From a checkpoint of a small transformer trained on Wikipedia.
Size: 11 layers, MLP 1280 tanh GELU.
Architecture: LayerNorm before each block, biases, tied embeddings.
Training: a variant of Muon for these matrices, 662M tokens, 5047 steps.
MLP neurons of a small language model. Each row is named by its layer, matrix (up: input weights) and neuron, and shows model dimensions 80-143. Each number is 200 + 40 x the weight over its row's rms, rounded and kept within 0 to 999.
A block is one neuron, or neurons of one layer that tend to fire together. After each block is what it responds to, as a language model described it from the Wikipedia text at the highest values.

L2.up437,209,219,225,173,184,158,158,227,239,267,234,169,222,226,246,180,148,239,174,156,136,173,177,203,198,236,235,240,111,189,185,143,147,170,238,177,188,165,151,221,217,228,264,169,249,178,247,251,151,241,220,212,196,139,167,216,184,222,169,202,150,256,183,157
Responds to: Series continuation punctuation

L3.up95,272,150,170,153,156,163,265,213,275,232,207,167,238,265,218,208,204,257,238,214,221,228,195,217,237,165,128,209,243,139,191,133,207,215,176,42,220,212,137,233,211,217,118,237,197,106,262,213,164,239,139,199,170,175,175,167,284,161,230,214,176,118,275,179
L3.up137,195,147,224,210,199,150,238,190,217,216,180,206,210,171,187,191,224,180,235,209,202,209,173,153,177,240,193,144,278,193,128,154,188,178,212,180,251,195,181,143,210,186,195,281,176,214,125,194,212,118,241,207,165,186,167,174,145,174,227,259,187,233,241,178
L3.up401,250,184,217,184,163,296,193,148,293,230,107,150,183,228,227,205,179,206,184,181,227,195,215,218,292,223,222,161,235,163,167,216,181,264,163,224,173,158,171,163,196,188,233,190,264,188,260,286,206,237,246,164,237,201,176,198,237,196,209,230,198,171,262,153
L3.up447,238,191,149,98,244,237,259,154,222,203,173,163,206,246,247,229,259,197,231,222,147,129,147,128,203,214,209,167,221,159,180,154,261,122,254,116,171,202,225,221,221,171,249,225,159,220,204,175,243,186,146,173,167,145,140,222,125,225,216,109,182,169,234,116
L3.up520,188,80,206,176,195,228,252,223,235,193,158,202,282,260,159,193,186,230,258,194,150,95,118,188,203,220,245,185,168,163,191,197,166,242,204,118,195,236,182,237,222,278,116,181,192,188,252,170,201,177,166,248,278,214,206,232,73,203,224,200,181,204,217,235
L3.up609,221,284,186,212,192,261,267,122,241,161,232,142,183,204,199,203,169,187,231,159,237,252,105,176,144,193,195,126,224,143,248,199,231,127,144,149,237,220,154,78,184,176,206,198,229,253,269,264,263,146,301,207,236,245,178,215,195,192,248,154,158,230,149,214
L3.up665,172,142,263,230,169,220,159,97,234,201,208,225,150,183,175,246,175,149,213,237,185,221,228,205,162,154,209,119,213,196,158,200,162,168,214,237,169,200,196,181,267,209,153,240,178,224,182,216,179,166,211,144,224,272,185,219,205,151,144,212,228,182,236,170
L3.up701,180,184,220,139,206,265,162,206,275,217,251,208,212,215,224,204,198,178,182,224,211,233,188,172,225,198,192,166,171,189,171,203,205,220,140,143,218,183,190,259,263,196,200,317,193,240,175,219,196,204,192,216,181,270,167,138,201,166,174,252,232,180,168,168
L3.up738,214,129,179,153,131,208,171,219,213,149,250,224,170,148,242,227,115,220,192,170,241,210,169,168,247,181,154,241,220,168,138,263,166,160,203,219,168,217,175,155,161,224,205,289,145,203,228,284,169,154,241,222,198,193,255,215,197,200,235,211,146,247,204,223
L3.up928,155,131,222,178,253,234,256,224,264,183,272,186,144,149,226,183,167,242,185,144,177,241,176,207,235,147,249,212,171,130,192,260,260,217,231,155,140,198,121,198,208,206,192,204,258,290,281,224,202,172,252,189,257,157,255,175,195,134,210,208,137,223,156,157
L3.up962,255,177,177,161,244,133,181,182,258,208,175,143,171,220,216,240,115,171,239,171,163,191,159,209,201,238,133,223,169,156,197,134,211,172,189,172,202,220,200,209,167,196,218,183,234,264,180,211,148,222,226,177,160,227,181,199,205,207,208,250,200,149,177,243
L3.up1033,157,326,207,174,210,212,171,190,236,254,227,208,217,248,281,204,207,171,109,129,266,214,131,155,254,159,252,204,242,102,223,145,253,207,182,179,184,209,152,157,260,231,189,157,215,205,226,177,253,197,258,227,185,205,209,199,121,145,246,221,177,237,207,234
L3.up1048,247,213,128,220,185,180,213,176,283,210,219,194,227,188,155,304,200,164,134,145,174,189,137,141,232,272,254,190,175,145,154,226,190,147,190,151,169,146,185,164,220,189,177,194,204,137,174,191,275,144,236,155,240,260,197,197,150,197,227,190,203,182,163,223
L3.up1084,184,154,217,185,197,192,183,194,289,163,266,146,187,150,273,292,175,258,183,263,205,162,117,203,192,206,220,185,198,197,199,244,251,152,188,151,273,236,145,207,226,195,176,194,190,211,266,228,185,195,209,270,227,244,211,116,188,220,257,171,175,193,250,206
L3.up1195,204,180,123,177,201,153,212,166,240,223,249,305,219,177,220,289,191,179,186,202,155,194,164,208,168,218,188,199,252,181,162,198,220,200,200,190,217,238,167,224,190,279,230,310,197,213,193,190,122,256,106,275,162,125,239,172,180,189,214,175,159,248,234,153
L3.up1209,246,193,302,197,168,256,147,220,235,190,201,130,225,272,202,192,249,220,109,183,208,192,149,222,217,181,276,199,217,175,114,166,172,189,195,214,205,206,188,206,157,208,209,142,240,185,231,212,200,200,251,250,185,208,282,207,201,197,214,193,172,201,229,226
Responds to: Token after capital initial

L8.up83,183,234,191,177,142,168,187,157,206,196,223,255,237,173,187,150,94,157,129,168,229,199,243,186,174,164,176,232,205,273,139,244,148,244,213,278,181,190,205,216,206,218,212,193,197,204,196,193,208,155,260,219,250,255,219,241,180,237,195,215,218,206,222,299
L8.up303,237,258,177,169,171,220,156,173,250,217,160,218,189,204,205,202,149,167,237,215,213,172,241,250,133,150,235,205,199,214,289,189,132,228,207,219,185,213,151,280,139,105,216,158,195,223,228,227,185,190,260,182,201,302,212,196,158,243,232,248,161,177,203,211
L8.up375,218,218,191,200,242,110,182,228,279,240,150,278,242,246,160,231,158,195,157,157,216,222,249,180,152,189,209,197,278,230,155,247,150,176,203,194,231,203,189,101,135,137,216,169,224,198,155,246,226,124,194,174,158,233,275,215,192,223,180,292,137,181,146,263
L8.up1234,176,207,187,195,228,214,148,205,179,169,146,217,275,271,285,264,231,193,200,277,154,198,174,182,171,223,183,147,152,242,193,175,197,159,171,225,187,206,248,218,130,160,167,123,232,291,190,289,165,127,188,231,231,143,186,211,170,212,228,259,178,173,162,251
Responds to: Opening fragment of split names

L2.up320,193,229,175,130,240,220,213,162,271,142,199,177,248,138,209,169,215,159,220,206,230,245,155,175,224,228,221,193,259,247,193,189,217,124,202,187,258,206,128,213,137,184,285,227,208,211,264,236,249,178,142,156,218,163,128,200,161,194,191,216,161,148,166,243
Responds to: Inside multi-token names

L2.up1077,181,200,99,140,160,278,271,136,361,254,138,158,147,207,166,229,206,177,264,161,183,196,194,221,205,153,226,174,209,185,201,130,204,171,224,187,227,217,185,118,215,188,225,173,178,154,180,112,174,196,148,191,195,184,171,290,265,260,265,243,131,222,211,202
Responds to: Early word fragments

L3.up96,238,186,232,160,202,164,237,179,190,230,257,153,243,150,172,158,249,228,195,173,193,223,320,125,236,220,179,239,256,156,234,233,217,255,154,185,263,198,172,262,187,203,235,185,248,243,159,195,195,201,187,224,205,165,163,147,125,175,228,244,250,161,249,230
L3.up115,218,172,135,245,204,228,263,213,196,189,102,209,234,159,163,153,205,171,179,141,167,124,231,127,260,237,220,190,246,134,157,152,120,238,168,208,199,124,223,229,242,188,124,228,118,207,196,185,235,255,242,247,236,230,215,204,188,235,244,212,195,152,230,236
L3.up283,220,143,164,185,176,235,324,172,206,245,173,216,189,172,195,144,185,156,182,181,193,178,150,186,233,235,259,160,175,229,144,138,201,243,227,179,230,203,136,205,262,160,274,253,124,158,214,188,182,247,188,233,226,234,195,205,175,151,184,278,208,235,220,190
L3.up327,139,194,204,190,177,210,223,230,197,193,176,188,80,266,258,116,191,240,225,166,185,186,199,163,220,164,232,273,198,206,172,222,182,183,106,226,188,201,142,226,188,187,213,173,251,222,177,210,257,185,257,85,232,190,235,135,237,258,247,253,155,229,143,167
L3.up443,244,239,97,222,165,224,291,188,348,173,158,209,247,180,195,181,173,239,235,172,169,167,180,124,177,199,266,80,173,205,157,217,141,243,263,178,223,155,201,177,227,257,131,194,196,245,213,148,212,131,173,226,147,187,137,252,138,189,216,151,190,178,251,177
L3.up552,233,237,195,157,110,275,151,206,198,251,232,160,206,159,191,163,228,207,240,226,165,175,296,145,202,172,268,273,222,251,140,241,173,198,185,237,168,180,197,216,218,193,200,209,135,181,212,196,166,160,197,304,127,224,183,248,249,207,174,203,198,199,147,225
L3.up600,162,180,209,165,194,156,128,134,180,179,122,169,212,197,207,181,279,196,293,138,166,199,222,144,244,247,214,192,204,175,186,179,182,149,217,170,267,231,197,93,178,182,140,215,137,205,222,243,233,218,247,201,179,179,154,158,241,270,222,129,145,251,259,230
L3.up667,148,190,202,224,225,168,214,191,153,250,253,137,149,221,270,217,194,131,270,151,184,187,183,187,163,165,222,256,251,201,167,202,227,255,212,152,156,257,238,218,182,270,254,198,214,164,197,268,202,144,249,190,180,287,191,151,249,202,254,129,214,182,160,222
L3.up691,158,195,260,246,167,216,316,188,196,267,221,184,156,165,196,174,268,134,234,175,190,177,191,158,200,185,173,236,221,242,176,206,190,195,247,187,228,121,198,129,157,221,180,255,213,171,205,228,146,142,212,165,187,222,187,224,137,127,253,169,184,255,237,275
L3.up706,156,158,114,166,168,159,254,209,273,191,138,255,184,172,233,175,210,253,226,140,201,88,198,177,128,193,244,151,155,250,196,258,170,130,126,199,196,130,241,194,219,225,199,154,164,240,129,214,214,244,281,212,204,212,183,184,183,138,242,200,219,159,197,116
L3.up769,247,255,137,225,193,176,208,176,265,265,206,205,240,153,215,167,109,241,139,149,176,157,158,88,244,211,211,170,242,242,114,201,208,251,172,153,247,168,180,185,156,220,222,243,190,206,188,204,241,244,128,232,179,200,160,195,236,176,185,224,192,193,226,264
L3.up911,209,240,278,252,219,268,206,145,264,221,179,203,192,231,211,210,200,227,225,134,185,222,243,195,212,137,200,251,178,212,177,186,173,180,222,196,216,201,175,219,212,193,129,217,114,231,229,172,177,184,205,140,152,164,166,199,255,222,172,244,207,169,161,156
L3.up1050,200,174,197,228,180,267,148,223,193,254,203,256,223,135,186,141,186,190,179,193,229,276,236,191,198,197,179,171,204,221,102,182,161,178,141,254,186,234,153,173,239,153,224,136,207,189,212,219,205,191,152,221,255,222,143,190,254,175,241,258,214,103,134,172
L3.up1108,197,135,176,248,178,226,278,127,222,229,148,180,161,101,211,226,228,181,167,192,168,179,239,195,173,212,189,191,133,140,127,240,126,175,180,208,190,170,188,191,231,186,195,162,225,207,195,213,239,256,196,165,246,192,206,186,166,201,206,165,191,191,179,105
L3.up1205,188,232,221,263,121,263,184,146,256,255,186,219,202,137,190,237,183,266,236,157,199,155,161,259,218,197,199,193,260,195,126,136,279,209,203,289,189,241,189,218,175,197,186,243,200,185,196,209,173,118,195,310,232,184,198,232,183,232,275,292,163,155,178,150
L3.up1217,225,226,204,212,189,255,178,156,211,216,205,204,300,164,202,201,283,194,249,214,202,199,178,214,304,193,207,233,237,200,207,186,248,179,219,189,172,174,227,198,130,201,236,257,136,195,167,184,242,205,248,250,166,194,213,178,152,228,220,216,186,134,183,179
Responds to: Early word-fragment pieces

L2.up315,228,205,120,122,245,196,215,147,212,264,114,136,183,232,223,218,185,220,318,116,237,220,163,157,240,245,219,239,208,193,198,170,190,189,206,218,225,233,218,185,238,192,128,224,145,226,238,210,249,165,241,231,154,139,207,256,230,250,219,167,144,139,183,277
Responds to: Decimal digits after point

L3.up12,185,243,248,260,232,207,251,199,219,112,189,223,181,251,211,222,188,131,181,147,241,194,161,249,190,220,193,196,220,201,245,243,242,283,171,226,187,177,133,218,182,236,217,160,198,149,170,242,144,311,240,231,251,208,203,171,164,156,202,174,285,234,210,265
L3.up34,175,269,211,254,296,240,238,237,184,164,179,193,151,247,239,213,227,193,226,169,170,229,208,190,302,160,174,246,180,197,223,224,203,207,178,169,189,179,151,229,258,217,166,196,144,224,214,201,208,197,258,196,213,181,235,157,216,229,185,208,228,163,214,120
L3.up59,157,220,231,141,250,240,215,193,190,235,196,212,212,267,159,257,184,264,203,106,155,203,186,252,195,263,219,169,165,201,157,262,177,255,149,204,192,243,146,249,211,203,268,173,153,210,116,262,195,228,140,233,204,214,213,183,174,153,131,169,138,223,216,163
L3.up269,163,176,267,142,160,207,254,183,203,284,265,179,240,204,171,189,183,178,199,174,248,145,171,218,209,255,180,243,152,296,225,208,240,202,200,113,139,222,207,227,179,212,228,227,247,197,257,185,139,199,175,174,171,167,165,190,193,171,183,193,195,175,219,199
L3.up404,224,222,268,213,137,216,183,133,138,208,242,193,209,251,257,183,201,215,268,176,221,179,175,188,155,231,250,219,179,215,150,185,163,154,163,209,215,226,138,124,194,157,163,205,146,142,217,190,129,231,179,192,175,265,145,251,147,268,201,177,146,261,167,246
L3.up413,178,213,168,221,245,208,218,240,146,144,191,243,205,194,215,230,220,201,151,154,191,204,240,169,219,209,145,260,186,186,206,260,270,248,181,261,182,180,163,176,156,228,270,96,213,108,159,176,224,161,195,170,280,215,135,196,200,236,164,165,191,263,226,308
L3.up461,191,255,245,207,129,239,147,146,250,159,155,150,183,258,190,264,251,187,193,237,190,184,210,138,189,222,193,181,297,195,145,186,217,148,175,158,150,176,203,205,220,256,172,128,206,219,237,182,205,212,263,235,156,167,186,302,174,186,245,194,234,197,221,241
L3.up528,182,212,262,270,175,212,197,109,197,150,210,258,136,231,226,287,176,191,205,131,176,164,236,149,216,187,198,138,247,184,222,257,209,260,206,240,269,200,187,259,241,258,302,148,185,162,205,181,177,184,216,174,187,227,225,222,194,143,253,255,228,272,165,184
L3.up614,199,246,284,216,237,243,201,190,217,187,151,161,268,259,232,193,233,166,193,177,215,238,206,232,238,146,134,259,309,299,175,225,192,216,155,228,227,165,145,168,189,191,180,209,213,172,204,228,150,137,169,157,181,189,148,169,166,247,176,264,237,179,200,147
L3.up652,207,255,276,198,168,193,226,210,191,153,219,133,209,211,111,144,100,123,231,138,143,204,254,224,156,218,200,178,156,212,283,203,236,212,155,192,194,146,247,175,183,228,252,185,197,176,196,224,263,206,233,163,215,201,225,217,163,171,183,227,271,240,190,156
L3.up709,177,213,203,241,200,166,225,189,164,194,259,264,276,179,193,150,233,145,173,116,261,137,267,189,155,269,225,214,208,242,170,115,262,170,181,163,235,212,186,207,143,231,201,161,205,135,218,183,162,258,85,214,246,196,222,189,226,137,267,236,198,177,207,175
L3.up923,155,226,252,223,172,203,212,213,197,185,134,266,186,257,240,193,236,216,191,192,182,176,198,197,194,208,189,204,227,219,261,212,166,158,234,263,229,193,147,166,226,202,228,244,214,219,225,130,151,182,144,226,184,247,257,202,224,163,178,129,210,278,168,216
L3.up1043,161,289,207,184,126,195,316,84,173,269,254,209,219,188,195,237,257,219,143,155,180,156,215,267,197,207,250,125,216,147,204,167,194,200,247,217,179,207,267,207,213,170,222,109,120,183,216,210,194,186,181,188,165,120,224,225,235,134,205,172,190,231,229,119
L3.up1147,193,216,155,216,208,244,148,183,201,130,210,183,193,240,287,224,177,204,174,139,165,146,219,257,200,212,222,239,131,163,213,251,172,131,206,147,214,214,156,205,213,156,234,192,181,206,177,215,253,256,205,118,184,213,135,198,182,157,157,238,181,264,192,157
L3.up1181,211,155,266,149,258,214,317,204,243,163,194,237,145,156,217,163,207,187,213,198,242,178,216,138,205,257,243,183,217,261,186,175,238,202,246,165,180,270,194,190,216,181,156,158,208,222,191,131,159,189,216,204,172,165,198,249,165,228,130,153,198,158,175,213
L3.up1252,215,215,216,231,181,276,220,161,183,245,173,216,199,174,239,225,178,158,209,217,201,216,225,85,137,238,204,234,237,219,200,222,250,244,218,245,191,144,144,181,212,224,241,254,195,173,207,179,251,174,197,223,227,157,202,193,145,168,223,203,152,241,187,176
Responds to: List item separators

L8.up545,167,275,168,229,195,210,250,208,220,224,154,218,161,197,199,153,164,175,181,200,210,225,230,235,256,141,171,176,192,195,200,175,262,194,108,180,245,192,192,205,247,260,165,176,180,221,160,234,237,221,185,230,217,161,222,217,170,191,187,224,157,145,207,231
L8.up613,225,142,214,236,188,214,162,164,185,196,285,185,229,211,237,247,145,186,174,230,240,214,158,249,169,273,180,211,161,176,282,237,229,240,186,163,182,175,190,254,252,166,235,272,180,145,174,178,161,269,167,155,153,178,196,199,161,216,218,242,180,221,190,155
L8.up839,118,138,283,214,200,215,169,218,279,184,265,189,201,156,195,202,177,139,231,203,246,149,141,132,281,299,253,206,127,180,304,167,233,154,187,196,252,165,258,165,221,244,170,188,168,183,166,228,185,204,211,186,143,209,212,159,140,164,147,179,156,200,165,185
L8.up1147,189,160,262,130,269,205,204,157,259,159,212,167,140,176,222,200,201,233,167,208,203,178,221,239,156,233,249,181,303,201,199,181,217,195,156,282,214,208,207,153,207,255,265,217,153,107,255,252,223,136,204,132,140,309,239,219,194,214,206,244,231,167,182,163
Responds to: List item separators

L8.up265,182,165,230,113,215,166,204,146,208,236,213,216,167,237,201,241,234,146,156,185,223,210,233,213,225,211,251,157,209,183,151,165,196,161,94,173,152,276,213,193,172,246,173,204,209,242,163,196,157,198,162,197,204,149,212,125,204,160,200,181,230,220,191,299
L8.up873,170,210,209,136,201,147,214,186,166,201,214,267,234,206,188,175,221,160,224,193,159,273,189,220,193,201,168,199,254,188,196,225,162,174,180,162,127,273,176,221,247,155,222,161,218,251,164,197,183,245,259,106,136,174,251,170,209,143,191,194,245,212,189,198
L8.up1048,227,176,203,151,166,189,145,220,219,164,143,254,206,240,145,184,235,227,208,152,212,154,224,244,337,222,212,235,269,111,278,213,197,224,144,172,155,206,147,200,182,174,143,280,232,215,190,142,176,127,157,240,170,161,237,180,211,155,171,252,144,214,237,158
L8.up1184,302,230,175,121,178,107,217,192,239,160,268,228,219,151,158,165,168,241,163,226,207,171,128,233,194,261,195,210,224,252,141,225,238,242,115,157,219,209,243,200,215,210,236,208,170,239,162,185,224,168,167,183,204,245,245,164,187,159,197,139,232,132,194,150
Responds to: Numeric values in data

L3.up52,277,190,227,166,127,278,142,164,218,198,200,197,169,211,281,248,104,202,185,173,139,180,245,253,257,187,235,187,249,184,182,172,179,228,118,210,157,219,228,167,178,160,181,193,176,195,162,137,172,234,206,124,235,169,183,207,204,262,141,215,163,194,165,169
L3.up69,201,280,215,194,209,189,159,204,227,212,168,151,167,211,139,242,180,202,231,250,178,224,170,150,219,210,193,243,125,214,185,209,95,180,161,214,345,242,230,162,178,180,212,216,172,227,232,237,168,262,200,170,214,198,203,176,191,155,229,201,222,113,195,267
L3.up234,194,172,146,237,220,224,81,247,207,272,190,198,144,306,157,170,164,246,267,167,251,253,179,241,210,201,216,212,211,128,141,192,207,152,172,99,139,263,192,283,225,153,272,220,165,255,130,280,271,305,173,157,185,253,209,230,174,198,247,162,252,206,137,222
L3.up328,209,257,252,188,196,234,246,170,231,182,175,237,157,252,169,153,199,173,245,206,155,197,170,131,197,189,171,239,188,238,161,179,194,203,49,216,163,277,201,207,292,225,187,220,178,217,134,213,148,233,204,187,195,182,153,196,236,261,212,178,162,211,172,173
L3.up341,201,201,177,254,195,174,268,162,145,177,135,238,187,183,246,135,216,209,215,176,170,164,116,205,221,169,231,223,291,219,229,146,187,166,170,171,155,219,163,217,225,196,216,195,58,147,188,166,172,142,148,194,144,208,144,232,182,223,238,222,153,193,276,80
L3.up542,189,206,259,225,116,281,180,240,120,237,228,176,165,244,233,185,195,271,284,150,231,147,219,174,198,152,199,223,221,228,183,158,168,227,199,226,151,121,171,201,198,253,226,181,218,188,177,232,208,281,184,152,224,188,196,213,210,214,186,199,144,133,208,291
L3.up553,224,224,164,205,224,176,117,199,181,226,202,150,257,236,190,235,204,205,266,188,240,227,137,197,231,159,221,233,158,147,165,235,129,268,206,244,214,279,159,249,160,241,205,267,138,213,220,197,214,161,173,218,169,180,204,219,223,149,250,226,194,216,185,184
L3.up675,231,239,163,221,206,170,131,79,178,249,149,208,199,197,144,204,206,210,155,179,166,243,129,207,243,144,209,228,149,170,187,256,202,199,188,149,257,161,201,184,263,214,238,232,180,205,189,313,222,276,202,188,178,241,187,181,212,154,190,214,171,188,236,191
L3.up735,209,245,177,267,100,207,110,175,171,207,185,235,116,95,181,202,280,223,156,190,296,231,237,136,283,187,213,139,171,221,192,267,231,179,205,174,217,185,257,219,258,205,201,184,205,135,219,166,203,224,200,144,202,300,240,136,209,196,225,181,172,212,191,189
L3.up807,188,187,237,135,258,139,261,251,225,226,268,219,213,185,198,219,291,276,212,223,210,197,222,207,231,119,109,262,197,133,226,116,203,132,205,183,158,160,201,145,267,189,202,213,140,186,183,236,258,228,106,181,174,204,207,240,187,254,201,208,198,172,186,201
L3.up850,157,197,167,191,198,193,218,207,213,233,287,181,213,213,146,203,297,264,258,238,215,291,201,171,202,226,223,239,189,209,201,135,183,215,155,220,140,189,186,161,204,169,210,209,198,152,188,213,240,212,154,215,196,233,136,252,204,257,182,242,254,200,166,201
L3.up886,205,170,199,79,222,178,210,231,256,217,175,218,240,194,193,198,194,201,147,193,165,235,217,172,173,191,172,266,172,192,189,230,185,204,150,185,214,207,260,198,248,309,189,266,179,244,186,235,165,222,131,196,183,253,160,208,242,224,209,236,170,153,152,158
L3.up1076,251,189,216,177,133,261,217,123,178,216,160,192,216,207,256,219,233,198,212,169,216,221,262,223,208,250,207,261,175,248,168,160,185,262,199,155,83,158,231,199,214,258,221,186,126,210,157,194,120,232,139,126,213,216,114,138,233,244,201,195,190,167,248,178
L3.up1117,221,212,225,229,225,183,204,175,184,151,264,173,163,260,217,195,214,228,259,222,130,221,174,184,230,246,230,232,252,182,142,230,180,190,253,192,179,195,253,160,182,220,194,200,203,278,222,212,200,183,177,231,133,146,186,268,197,209,259,199,183,174,289,239
L3.up1120,219,161,271,152,235,250,163,252,258,167,200,187,215,232,214,218,331,188,254,138,211,240,210,209,264,225,255,164,245,119,198,205,174,224,128,208,275,190,190,216,148,236,235,156,127,200,166,228,234,228,259,182,182,201,270,203,235,206,176,189,183,197,247,167
L3.up1218,185,206,113,210,160,227,213,239,212,236,151,196,169,265,224,171,207,84,174,195,197,189,103,208,231,158,208,267,226,250,156,189,230,267,255,154,211,174,175,241,202,211,210,228,138,166,254,154,155,209,204,228,123,171,160,209,251,253,205,186,166,201,205,203
Responds to: Final digit of numbers